Part of a small language model's weights: attention and MLP in parallel.
MLP neurons of a small language model. Each row is named by its layer, matrix (down: output weights) and neuron, and shows model dimensions 170-297. Each number is 128 + 32 x the weight over its row's rms, rounded and kept within 0 to 255.
A block is one neuron, or neurons of one layer that tend to fire together. After each block is what it responds to, as a language model described it from the Wikipedia text at the highest values.

L10.down18 [110 176 122 121 115 148 145 151  76 105 186 118  88 225 119 124  83 100  83 149  79  86 145 101  63 140 126 168  80 141 130 136 102 127 126 124 103 104 186 124 145 134  86 183  87  99  88 153 146  85 123 160 128 142 135 162 165 152 100 153  82  90 120 143 153 134 117  80  56 129 137 128 143  67 165 156 149 162 126 168 131 109 131 128  73 151 103 147  97  48 174 126  69 165  85 144 128  60 173 147 135 111  88 132  66 101 156 133 140 113 116 100 154 162  66 115 144 106  84  87 144 125 194  64 141 102  70 132]
L10.down295 [ 68 131 117 176 138 151 139 145 141 163 120 178 163 127 128 115  97 143 139 166 118 152 105 174 140 117 151  84 140 138 188  79 125 141 149 118 130 150 148 185 139 130 144 107 142 156 150 144 126 122 152 164 166 118 103 171 122 118 110 140 155 168 191 121 145 146 129 122 108 113 186 130 156 146 205 168 102 101 148 162 164 152 117 129 134 120  92  89 128 171 117 111  79 122 147  87 127  84 149 113 116 166  84  79 126 165  74 138 130 137 107 120 177 100 110 180 144 118 120 117 108 102  86 121 133 164 195 164]
L10.down322 [177 155 110 143 115  93  98 128  71 162 139 106 164  91 137 146 102  99 126 126 123 123 137 109  51 136  75 162 150 122 155  72  77 121 114 177 100 135 123 109 115  99 118 132 129 194 112 163 119  95  90 111  93 162 195 159  60 128 106 184 102 148 183 170 118 156 109  99 110  78 146 154 104 185  68 150 139 125 164 137  95  80 118 139 124 101 117  59 116 103 111 142 117 135  66  33 174 194  60 117 106 136 134 118 114 110 175 136 136 143 138 130 111 112  90 133 112 144 157 130 105  85 130 127 155 112 184 115]
L10.down357 [138 152 115 117  44 154 112 140 207 104 142  75 177 126 151 102  98 152 183 137 105 116  88 113 183 152 180 152 143 147 146 140 126 112 143 150 163  95  89 156 174 178 137 123  92 131 178  94 139 154 175 114 152 147 122 146  75 144 135 139 136 176 152 106 132 105 122 106 173  88 154 163 170 140  62 148 122 134 151 152 105 126 165 134 111 138 156 171 117 120 168 153 100 159 131 103 121 139 109 126 158  97 111 158 198 187 185 169  95 154  97 138 160 161 106  85 139 172  95 143 113 119 153 151 145 155 106 101]
L10.down444 [ 99 109 103 105  83 116 180 121 133 107 117 124 130 155 141 127 147  99 115 128 128 152 146 145 175  75 139 122 103 114 101 163 170 135 130 173 199 137 119 110 124 139 113 133 132 124 115 146 211 171 127 177 129 146 128 104 182 131 143 126 184 101 173 124 137 103 154 168 117  97 130  68 139  70 103 153 137 148 125 204 108 132 138 126 168 105 147 179 128  96 138 166 155 139  90 102 150  67  71  88 143  79  94 109 116 116 117  60 141 104 103 137  91  84 105 141 156  82 100 126 114 137 131  67 146 155  81 121]
L10.down539 [104 137  97 128 176 134  99 150 208 144 123 119 128  79 112  95  94 193 113  94 155 150 144 101 104 152 126 124 120 140 144 120 152  44 126 135 163  99 155 119 110 124 123 116 149  81 101 141 139 151 169  99 114 100  89 100 135 133 124 182 198 151  89 212 134 158  97 161 116 191 131 146 171  66  80  73 130 131 175 107 142  97 152  63 147  95 126 109 124 194 111  69 136 137 128 134 107  77 115 103 154  82 147 120 143  82 151 134 125 157 111 106 112  96 135 145 126 143 113 106 139 160 124 175 203 103 151 147]
L10.down981 [ 87 164 138 135 182 193 133 212 147 189 140 139 111 127 117 110 137  83  81 190  99  86  70  51 104 110 172 207 178 131 116 126 137 137 106 181 201  75 159 152 154 150 145 110 139 122 111 131  78  43 163 109 127 135 160 132 195 133 152 123 180 129 151 130  71 134 123 157  95 126 135 152 133  86  90 112  88  85 196 110 124  91 115 116 114 172 161  91 186 157 132 147  85 151 103 141  87  95 189 151  80 123 160 154 131  97  69 136 118 127 100 200 145 100  91 135 105 144 142  99 113 131 138 149 135 135 152 123]
L10.down1026 [109 126 151  53 132 157  83 144 109 124 219 146 124 142 163 179 124 148 119 136 158 103 133 156 130 181 131 151 147 107 174  95  93 123  87 118 138  86 176 111 147 137  88 119 111  96 148  76  89 165 127  92 138 180 105  99 174 151 104 209 128 172  56 103 123 108 104 118  81 123 125 149  66  79  83  78 104 163 117 132 173 130 105  73 157 132 150 104 119  74 136 155 128  87 193 160 134 121 129 120 136 175 143  93 158 169 104  65 166 135 138 161  98 152 137 144 159  73 127 116 122 152 149 137 132 103 101 118]
L10.down1173 [159  92 160 176 111 115  79 140 104 130 172 137 130 143 146  96 151 146 168 142 114 116 117  83 130 126 130 137 103 178 113 184  74 111 162 152  96  85  69 122 148 136 131  70  59 122  75 141 163 139  65 146 115 132  22 100 143 141 175 115 115 107 112 162 144 162 181 126 168 168 158 123 145 141  96 118 156 176 146 103  78 114 115 138  97 107 117 103  91 135  84 118 151 153 139 130 157 113 107 113 155 108 125  79 142 191 132 132 102 134 132  69  58 130  91 167  86  93 147 113 131 152 108 108 182 141 142 126]
L10.down1330 [154 135 130 131 151 128 136 111 160 120 126 144 127 109 103 124 137  68 169 140 129 155  76  84 142 127 213 127 156 112  85 157  91 165 171 144 214 142 142 111 130 144 193 141 142 167 149 154 114  90 108 175 117 126 153 162 182 101 136 108  31 114 144 168 141 115 203 202 108 143 131 119 122  96 105 154  98 145 152 109 107 151 127  73  85 150 160 140 126 137 149 119 102  78 108 135 148 156  86 141 168 101 130 110 180 124 141 125 177 140 125 160 108 114 163 133  82 113 144 130  81 131 140  83 161 131 131 160]
L10.down1380 [ 64 127 126 153  89 131 130  39 122 139 155  94 105 155 106 148 145 129 113 145 179 111 115  89  97 140 111 166 150 116 139 121 145 210 108 100 174 122 151 109 123 142 180 181  26 124 114 150  93 122  96 126 138 161 146 155  86 118  52 110  86 146 193  88 150 111 164 127  91 135 108 114 160  71 133 110 150 125  74 167 128 125 140 123 124 132  76 131 127 177  84  86 170 120 129 159 141 142 102 161 144 108 154 138  99 141  95 105 130 207 149 112  94 156  97 164 124 160 165 113 139 117  99 123  47 141 195  89]
L10.down1433 [150 125 169 134 192 110 176 187 150 166 116 131 128 180  88 136 188  94 176 104 104  76 169 111  90 159 145 134 103 108 146 101 121 125  82  86 116 131 104  84 152 105 129 162 184 144 187 153 126  85 173 119 157 114 147 149 185 159 106 182 155 141 122 102  90  96 120 149  87 158  62  84 104  87 113 127 106  91 151 171 109 119  82 101 196 168 122 112 123 185 158 141 132 133 134 161 116 170  94 119 114 146 113 120  85  92 149 132 105 132 151 132 102  99  86 105 101 174 142 114 198  76  49 151  60 110 137 108]
L10.down1491 [152 132 127 114  87 104 143 137 152  83 128 156 138 187  77 143 169 117 140 135 116 110 155 199 140  69  79 100 113 104 155 125 135 143 162  93 128 164 111  80 158 147 137 114 109 108 150 103 125 116 135 134 120 113 100 127 109 124 142 110 142  92 141 142  79 109 125 158 147 116 113 191 142  87 177 193 160  67 153 125 103 137  75 143  98 203 144 152  88 120 120 108 115  78 112 146 119  65 230 146 115 103 170 117 126 112  73  64 122 138 150 113 153 131  90 155 116 105 161 111 160 116 100 125 145  98 162 106]
L10.down1540 [124 125 118 143  72 126 128 144 150 162 154 139 134 156 116 128 102 106 148 195 132 147 135 112 138 136  57  88 113 189  71 102 116 115 128 136 127 124 136 113  41 129 138 149 127 116 130 199 167  43  89 146 135 167 140 102 157 105  75  66 106 123  91 184 147 135  67 110 122 110  89 115 118 164 132 108 157  96 152 143 117 126 105 130 182 124 138 138  95 171 143 166 109 105 133 188  82 102 141 119 182 165  92 111 115 148 164 165 109 164 120 134 126 133 136 123 158 152 159 102  87 129 144 153 155 104 155 124]
L10.down1864 [128 172 122 118 133 144 170  79 114 132 104 113 117 182  67 110 134 142 115 109 168 108 138 135 129  90 213 146 151 161 173 152 151 109 141 167  81  80 103 148 109 127 169 148 133 125 186 134 140 102 189 193 170 142  95 145 114 100 111 105 127 142 146  89 142 166  86 147 102 153 126  96 121 149  92 102  89 138 112 119  94 153 168 126 124  74  78 110 168 132 110 111  86 138 214  97 110 142 110 120 133 131 141 225 160 152 135 189 141 122 210 100 132 164  39  80 146 121  89 102 100 101 125 177 144  93 123 115]
L10.down1901 [136  95 146 154  87  79 162 122 166 118 100 158  90 142 117 194 104 159 121  67 179 177 146  81 109 158  78  71  93 139  99 156 163 128 101 152 112  88 137 127 162 113 111 129 172 141 138 128 131 138  73  83 168 179 157 157  96 134 127 124 143  99 110 115 108 120 175 185 124  88 177 142 134 145  98  66 180 139 164 155  83 118  89  78 113 198 233 151 120  82 123 132 140 167  83 110 150 106  86 121  90  74 102  83 179 120 183 146  90 104 151 103 134 120 143 125 139 131 151  73 141 115 114 171 123  95 124 148]
The leading 1 of four-digit years (19xx, 18xx) in dates, ranges, lists and citations, such as August 1997, (1957), 1964–1965.

L4.down1855 [207 190 123 195 118  99 186 138  70 123 131  72  64 106 110 125 140 153 171 103 134  79 133 122 110 113 129 148 189  69 116 143 192 149 108 170 181  76 134 125 109 135  98 156 164 118 145  83 147 164 161  72 150  98 143 163  70 129  74 122 110 180 121 170 158 107 122 120  81 114 133 142 161  87 134  94 134 116 134 139 195 134 155  98 134 110 192 137 151 126 177 138 155 183 101 169  73 154 116  99 114 144 149 144 160 133 150 137  95 103 112 128  93 158  35 108 160 163 105 120 122 123 146 140 160 175 194  81]
Word ends in biographies that lead into where someone grew up, studied or began a career (grew up, enrolled, graduating, born and raised), also weak table-cell separators.

L5.down169 [146 166 180 147  73  79 130 150 142 118 191 103 148 153 160 108 121  89  99  74 134 210 142  93 165 116 144 128 128 147 121 113  93  64 101 191 134 142 136 123 130 154  95 106 150 132 227 119 168 163 103 139 169 116  87 150 154 128 108 120  93 148 121  86 151 139  80 131 132 110 125 156 163  73 167 120 110 158 119 120 214  57 139 142 145 149 131 101 135 125 129 148 133 157 124 147 137 134 140 158  81 129 136 127  94 189 118 161 156 104  81 131  43 204 118 198 141  99 142  83 143  94 203 138 205  66 109 113]
L5.down209 [138  93 107 163 146  77  92  86  80 175  95 154 124 185  83 123 224 155  61  98 134 126 115 113  82 123 139 170 124  70  84 139 123 161 137 161  76 140 109 112 156 121 126  96 140 162   4  95  93  96 120 147  71 137 115 138  83 141 135 181 111 156 131  78 173 108 164 111  97 145 165  91 133 133 153 115 136 118 151 134 189 133 119 143 130 111 141 162 156 113 101  96 144 141 140 145 121  78 146 162 102 159  79  84 125 158 143 165 162 108 121 155 135 117 110 165 151 200  83  72 106 125 111 126 135  39 116 106]
L5.down1629 [192 147  76 128 112 144 173 106 121 146 108 138 174 134 184 135 148 168  49 129 177 109 167 118 173  93 161 159  80  89 115 106 117  82 126 127 219 143  74  95 153 106 138 130 142  76 162  58 106 131 157 173 100  87 135 121  46  94 149 125 125 182 126 107 110 126 129 127 117 205 122  31 121 137 171 162 121 155 138 123  86 112 101 138 100 109 103 153 188 166 147 131 163 134  88 180 140 126 162 160 142 127  99 110 113 149  85 171 126 125  81 132  98 167 140 136 129  52  84  84 195 113 139  99  96 101 121  80]
L5.down2046 [153 182 130 141 168 130 165 152 151  75 105 111 195 141 168 146 175 160  88  98 137 125 111  91  88 148 139 131 152 103 138 180 145  99 129 158 160 146 129 122 148 115 164  99  96 138 181 108 127 139 125 101 155 123 113 162 141  53 147 127  86  71  93 146 139 111 156 133 104 134 211 114 186 172 168 154 101  96  98 151 141 142 147 156 162 146 136  97 155 132 122 142 105 177  71 113 110  68 125 103 166 175 167  83 100 112 160 182 128 130 100  82 151 164 126 159 188 110 123 135 100 128  75 128 129 143 153 104]
Verbs and prepositions in biography career sections that come just before a named team, country or institution, e.g. represented, joining, captained, from; weaker on table cells before team names.

L5.down1460 [108 165 132 149 137 128 181 162 164 200  88 112 162 105 117 158  79 107 154 117 121 163 177 106 139  83 140  71 136 147 235 147 101  93 103 114 100 159  44 152 138 117 106 170 163  94  87 108 115 134  91 136 128 140 171 165 224  98 110 144 146 138 173  62  57 105 125  89  76 127 159 125 126 112 164 130  82 172 171 147 178 136  60  72 133 174  64 105 107  97 132 118  92 109 131  71 110 100 129 171 132 116 150  96 102 157 113 143  92 116 149 157 183 146 113 120 157 155 101 171 130  90 101 143 117 163 203 154]
L5.down1668 [109 148  90 155  86 115 102 168  91 136 157 135 163 109 158 154 111 138 172  94  75 142 130 133  70 136 159 155   0 125 149 132  67  60 129 109 152 144  96 114 152  86 125  94 152 121  94 137  88 106 118 166 179 141  56 123 132 122 144 156  72 122 148 117 103 133 106 171 108 164  91 161 136  94 112 154 149 130 147 143 103 164 122 128 151 133  93 131 147  94 122  76 144 151 131 137 171 145  77 135 176 122 172 173 122 138 105 138 148 117 133 167 130 126 123 106 180 147  90 134 146 126 107  58 127  59 126 135]
L5.down1853 [127 119 122  94 158 133 174  65 123 150 177 155 195 123 114 123 112 188  66 126 109 177 137 145 170 145 160  56 133 134  73 112  92  79 185 104 118  90 130 148 191 118 135 128  82 127  91 151 110 119 130 172 174 127 122 154 115  61 121  71 132 181 146 169 175 137  50 125 154 129 107  83 134 195 159 125  93 110 152 155 170 177 171 126 114 103 128  93 118 124 171 137 103 154 154 137 105 126  66  98 162  79 109 114 104 181 170 179 104 129 134 112  99 131 139 136 127  95 123 149 203 172 102 108  94 185 160 178]
L5.down1954 [139 163 115  65 118 158 130 194 102 168 102 149 147 176 169 100 106 122 110 132  20  28 110 119 105 134 129 156  65 122 125 122  88 147  80 158 139 133 173 122 102 116 104 200 137 100 131 111 101  72 144 139 126 127 132 151 121 113 119 156 149 119 162  96 150 147 168 138  95 173 163 116 125 105 127 108 117  83  91 161 143 137 124 105  88 158 129 134 152 149 154 169 174 150 185 147  86 157 144 149 214 165 134 186  78  93  90 114  98  93 101 146 156 144  68 141 177 166 156 113 154 141 157 132 106  81 168 107]
Leading digits of four-digit years, usually the initial 1 right after "In" or a date, e.g. In 1955, 7 March 1996, late 19th.

L10.down22 [157 119  77  89  91 126 105 130 122 126 135 101  95 130 157 141 190 173 126 118 150 156 121 154  77 135 129  60 141 140 140 151 123 168 160 123 123 104  81 119  97  44 188 187 116 116 129 164 168 148  71  95 140 147  97 122 155 190  84 145  70  72 109 163 177 178 129 123 149 127 125 230 164 148  89  97 180 171 109 142 162 113 156 111 118 110 116  91 150 124 124  94 132 171 132  91  89 137 139 118 106 114  44 109 154 113 121 166  65 155 137 139 147 108  91 149 163 163 125 169 125  65 218 185 134 105 124 150]
L10.down76 [ 81 164 159 133  96 109 142 126 133 149 131 122 142 152  97 185 166 140 164 135 101 199 149 152 215 151 152  77 141 173 173 125 129 141 148  74 118 150 140 106 104  93 148 127 153 119 148  96 137 109 133 122 114 155 179 143 159 102 146 109 129 178 165 188 117 158 111 168 139  48 141 112 161 196  75 123  76 157 173 142  87 180  72 100 184 145 107  65  76 111 113 156 117  96 122 178 161 135 142 146 101 161 172 149 186 195 119 146 107  71 125  74 109 153 128 100  94 123 166 147 141  90 113 116 145 123 195 101]
L10.down482 [125 125 128  89 119 144 147 128  93 120 129 125 141 151 121 160 184 107 130 141 124 157  86 118 114 115 152 210 139 171 111 130  84 127 106 164 113 133 140  88 117 101 145 148 127 135 106 142  74 117 123 144 119 134 105 119 126 125 129  81 117 121 148 108 147 109 148 163  47 104 160 149  95 117 140 169 112 132 114 124 136 108 139 110 150 124 166 129  62 186 100 147  87 132 153 111 135 153 124  89 103 104 135 141  88  79 110 149 118 113 181  65 150 123 126  94 118 109 117 183 146 120 119  86 108  80 151 206]
L10.down645 [150 139 161  91 141 131 170 108 124 103 132 144 134 107 164  97 146 109 184  98 143 114  86  81 110 144 152 122 155 138 188 109 132 150  79 187 144 129  89 102 109 198  92  67 145 206  92  89 138 122  58 113 126 157 144  96 184 141  93 120 109 117 131 147 177 175 150 142 114  50  48 149 108  97 161  85 202 174 142 149 116 153  64 210 110  88 135 127 150 173 142 137 131 157  89 126 134  95 150 143 104  85 111 104 120 116 186 101 117 165 174 156 118 103 120  72 188 140  66 158 183 135  98 134 113 136 102  99]
L10.down709 [ 92  91 140  99 156 158  91  66 188 149  72  76 127 148 105 154 103 112 129 156 173  89 191 108  93 125 138 158 123  90  82 132 122 122 142 140  80 156 127 135 151 137 128 117 147 171 120 107 146 210 215 137  94 120 130 115 148  98 101 142  99 110  96 129 105 139 116 182 169 115  71 185 181 178 127 144 113  74 156  68 183 134 177  84 107 164  88 106 155 137  27 133 142 107 151 177 108 144 103  91 170  66 100 112 177 202 109 169 125 155 167 141 187 153 106 167 113  80 104 100  93 153 100 105 134 161 105 181]
L10.down722 [ 97 176 165 100  98 163 112 171  83 101 114 148 126 189 117  63 109 122 177 199 174 107  78 119 138 115 142 152 122 140 134 155 140 114 189 126 160 135 111 140  90 156 158 144 130 151 131 113  96 164 135 126 129 122 192 126 151 159 119  99 111 126 137 121 174  92  86 155 217 126 132 159 122 172 145 110 164 133 102 120 155  88  96  75 165  79 116  61 167  68 133 115 124 138 139 138 162  89 144  94 187 118 120  92  63 156 159 180 105 107  72 213 141  78 125 150  81 150 104 139 178 177 143 140 116 165 137 110]
L10.down1023 [180 165  99 135 150 140 135 101 110 158 154 108 153 140 139 138 171 155 121 131  94  89 131  82 124 102 131  79 127  95 134 129  97 141 104 110 146 119  98 109  84  85 150 102 132 150 162 156 133 113 185 178  59 166 133 110 115  94 168 128 169 160 109 109  95 119 126 121  92 167 144 108 136 149 122 125 138 154 172 105 196  90 135 127 201 194 107 109 193 128  78 120 112  86 112 199 105  84 129 178 148 114 119  91  66 102 108 124 116 143  82 142 121 123 144 183 107 132 132 145 123 174 147 136 144  90 154 135]
L10.down1253 [147 126 139 133 115  86 155 106 123 167  78 142  93  81 148 114 132 135 169 161 133 125 122 145 173 120 140 134 137 187 143 127 138  89  83  96 178 154 150 108 139 189 134 156 163 103 153  77 177 149 144 108 146 120 213 122  64 106  89 117 111 123 104  63 128 129 120 134 121 143 204 150 170 189 151 119  69  88 204 178 126 154 122 114 117 134 159 194 155 157 109 204  98 126 126 164 108 150 105 187 114  97 105 127  74 146 134 129 132 135 127 132 173 150 146 134 156 165 106  73 160 166 118 111 123  43 125  91]
L10.down1274 [134 132  85  82 133 144  58 125 178 145 138 118  93  95 150 212 146 116 148  87 127 150 161 114 147 133 130 166 169 142 123 115 165 139 156 170 128 101 103 146 103 114 127 108  88 164 152 110 114 107 175 111 113  91 127 162  61 134 133 128 117 124 162 144 138 170 172 157  98 152 149 185 139 179 153 159 189 124  71 187  86 142 134  77 134 146  98 119 126 138  92 116 159 107 110  81 114 176 111 164 142 121 119 149 144  38 178 139  37 183 136 182 112 116 134 162  98 132 119 112 169 140 176  92  75 102 170 149]
L10.down1287 [ 55 129 178 108 129 143 131  75 150 145 114  65 129 147 150 150 139 128  89 113  73 120 134  99 158  98 218  84  94 112 160 103  75  77 101 175 134 108 174 129 146 130 152 128 137 122 142 167  96 128 135 117 113 131  81 193 173 150  86 154 122 171 124 150 102  89 162 125 109 131 136 152 143 143 101 121 186 104  96 105 139 131 192  81 139  75  98 147 102 118  94 134 173 118  88 160 118 100 131 126 152 149 143 139  78 187 161 157 123 124 148 162 118 161  66 148 155 106 150 137 145 118 119 121 164 124  97 127]
L10.down1288 [124 130  98 142 117 135 126  86  70 136 159 119 103  99 106 157 142 168  78 112  65 175  83 135 120  83 195 113 170  93 116 117 164 181 157 129 121 134 168 109 145 117 158  92  90 152  85 174 136 184  51 169 170 100 127 132 134  96 201  89 107 159 148 129 197 148 113 141 199 134 110 107 122 159 127 142 159  75 128 175 163 108 136 129 139 127 138 126 110 145 171 189 170 164 190 121 165 111 196 182 151 115 167 124 127 115 123 124 129 133 136 163 144 101 121  85 141 134  83 147  85 160 181 169 113 176 134 166]
L10.down1493 [131 150 140 182 170 157 117 127 168 168  98 205  77 164  99  85 111 100 105 108 225  81 129 162 132 103 149 123 199 108 144 144  59  87 152 140 128 132 137 179 136 152 105  61 138 146 127 106  98 157 139 141 147 132 152 145 117 131 119  92 180 170 161 135 130 163 115 148 118 117 127 150 166 153 134 162 150 109 102 106 139 120 167 141 152 150 121 166 195 153 161 108  82 114 111 190  96 121 168 193 110  95  93 150 130 193 127 137 117  51 116 122 100 158  72 139  98 129 118 127 123  89 135 140 111 119 141 124]
L10.down1595 [133 142 146 104 159 125 148  78  68 125 156 119 124 120 120 136 159 121 176 100 112 152 128  87 175 190 103  96 112 141 153 124  64 170 135 137 175 174  94 148 193 157 140 136 120 160 167 123 108  49 146 135 141 120 111 153 182 187 131 174 167 174 137 145 146  97 139  84 174 118 162 132 207 124  91  95 157 111 134 134 112 106 133 146 177 120 117 189 145 164 159 198 115 105 104 194 158  81 199  99 121 158 167  94 114 174 113  94 174 144 111 211 178 122 129  66 164  85 142 111 161  92  87 135  78 110  90 174]
L10.down1629 [156 184 109 140 123 154 149 133 138 163 127 144 126 104  91 147 138 166 160 160 199 135 104 174 100 107  90 156 160 122 123 133 113 127 155 151  81 156 163 133 104  83 157 147 155 104 121 124  75 123 136 172 129  91 166 117  99 151  90 119  49  78 106 145 119 165 112 132 155 122 156 187  78 150 118 110 134 130 103  61  78 123 115 139 108 159 117 118 139  88  69 187 171 120  94  77 163 135 184 169  86 120 124 137 121 182 108 135 115 160 107 152 102 154 135 155 143 185 146 107 136 204 157 125 174 154 107 158]
L10.down1740 [141 195 131 176 141 146 140 149  95 199 120 136  98 148 143 118 171 151 138 103 131  93 130 103  93 148 142 135 100 133  75  79  94 152 107 149 140 138  78 154 167 154 139  66  36 183 148 128  96 104  87  98  99 144 166 141 158 147 140 111 150 143 106 163 133  91 116 141 101 149  89 186 112 151 117 144  48 165  97 114 166 134 149  85 158 126 100 117 141 106 146 117 150 146 120  91  91 155 120 119 112  53 111 133 109 209 126 101  64 116  28  95  94 101 172 123 164 100 140 160 151  58 135 161 163 131 119 106]
L10.down1838 [130 144 107 103  92  95 180 124 108 132 120 163  45 134 123 100 124 126 156 170 154  67 112  70 174 128 183 119 104 119 154 126 118  98 138  97 136  98 159 200 179 148 124 117 127 182 141  36 156 148 124 154 125 168 206  97 185 165 139 122 224 112 127 116 131 115 118 154 128 137 154 126 144 138 116 181 122 155 147 100 127  75 116  95  58 148 145  84  88  75 108 157 177  89 143 187 170 100  84  86 159 118 119 110 109  76 104  88 139 117 118 112  81 166 132  88 157 159 135  98 173 155  41 188 102 153 159 105]
Tokens just before a school, degree or place name in biographies, such as received her, graduated, at, in; also New, Gu(ildford).